{"attn_scale": 0.125, "init_std_down": 0.0, "schedule": "cos"}
MLP neurons of a small language model. Each row is named by its layer, matrix (up: input weights) and neuron, and shows model dimensions 0-159. Each number is 500 + 50 x the weight over its row's rms, rounded and kept within 0 to 999. Numbers have three digits each.
After each neuron's rows, "fires in" lists the words (lower case) most often at its 100 highest values on Wikipedia text that the model never trained on.

L5.up127:410480498588464427483471471528433508568449508513460589538527408495465557441461477505498500549625463550477575495482586527512496436497450571561513518463609527497522463593479528458562514503464480509444507442513451511478508579520502557487482503612524481483527526526498470470557471452390531452373506526502370532510517537506470473516460485492513440479521560471470522477445449450569584389406480518517430616476502418425509568581528415499494471471522533446588486508520443523620459516469585
fires in: "as", "fontaine"

L3.up187:570460539520487506488467533502455486486536577443583517487426527499430460473509523489532466537434514553470430648489525363370473504502550594575450555508450521469453479463506458491509495501551455456454471485492378544528424521542475503583447485559425595528436515547455522512488591505507536593537490520493508512599476425496482519511541545540526481475477625505453518440525567490473510426649504576455420507494557517484509551434490512477563481566409564492468528488399424509493514497430546
fires in: "south", "southwest", "north", "west", "southern", "within"

L3.up178:554442497456390430529475462476493541598398529485417540596465502495474557505565499487526517512565509501603561526479447562524445471553582520519496413497453440437515592501622560571524447488539501584410585504485451525533480523450509500522405523514549559348474513464519400487477480502504530439407518517516445430489499483446452471532451504611455418474548468477524554542505474524536514545542506589491533570473525455463533406447518459510477391487465539473573479515434475478564425488527494
fires in: "well", "coach", "all", "following"

L5.up278:464521489560423514511394490530508478564535526531441458522482426468476526493504493520534498437401504497535546473452620664526459493475507555419495500562418499516432533562568561508492472442430500436491598491532534530414442519409499518467426536554539440555526410517475531456522507501488556493493451566556504521512401589548487450452496499567494525554482585468457508448407490447494519568524513526443477456430401566537435462568514593453485462489553526418583537469455518473605524446562436
fires in: "and", "joseph", "davis", "one"

L3.up268:451546486491529517543522485504428448378443559516533556394443566587537417459466521532465488451522582547523512450539449567569549663442464448446539541402474481489489562547399424594523483498527452511558539459504387525505429510473567435418541603554551511468460523531450557486516404537433582615501549504507514496484518501489505421474512490470536461535507491583526470515419510469474445526512539502567456517455409421561483445453463548525478529461523474551565454512484450507485512530491565
fires in: "software", "two", "white", "whose", "twelve"

L3.up170:503453547500596486478512389548446580543492512502480448475463594517488461523491499493543468503471522495572506428584576517427416519453553540517569383495547522465461505516503475567523484340508492522481486542494552471431374491496546477476591491472464474636549477458401466380501470453573474479521556542444575530497621490527506467534595452503453522420560454468503418531472527429543474489465471449581575472516543464509456556473519521504538595446434477445496520502537527496471485580568510
fires in: "of", "on", "i", "isbn"

L9.up242:471475509537520569536480582439473555436518523505494566653423423509543411479478522524603460530475592431465417481530514492479605505539368521436493542421460423533551381430426481468520517498447514554439504536536438451542447564517475504489504475470533485509565535499425461503463554506377544578550456494497538423502628529465469537480371469472526492519426519469480530537520537479528504523400439507469505461484562520470559459502548599581502485470452558503561555476524509524487548533497534
fires in: "on", "president"

L5.up204:492542574546534506463537455436444506503491485546430503530511540531553556481516569595529476592493483548533430566518556513576470502492481521534526519523422429504540503449500524470469538559501510548521400331461477506478563536485468490530491527481451570463485503435506590524557532549489542593546360533561439525541477572478504483561448574415520467486484505440520521516520452395473358606449421533489497518486421474495536462557456479540486488467514495590349573476532414462533467424515486
fires in: "as", "s", "for", "became", "with", "from"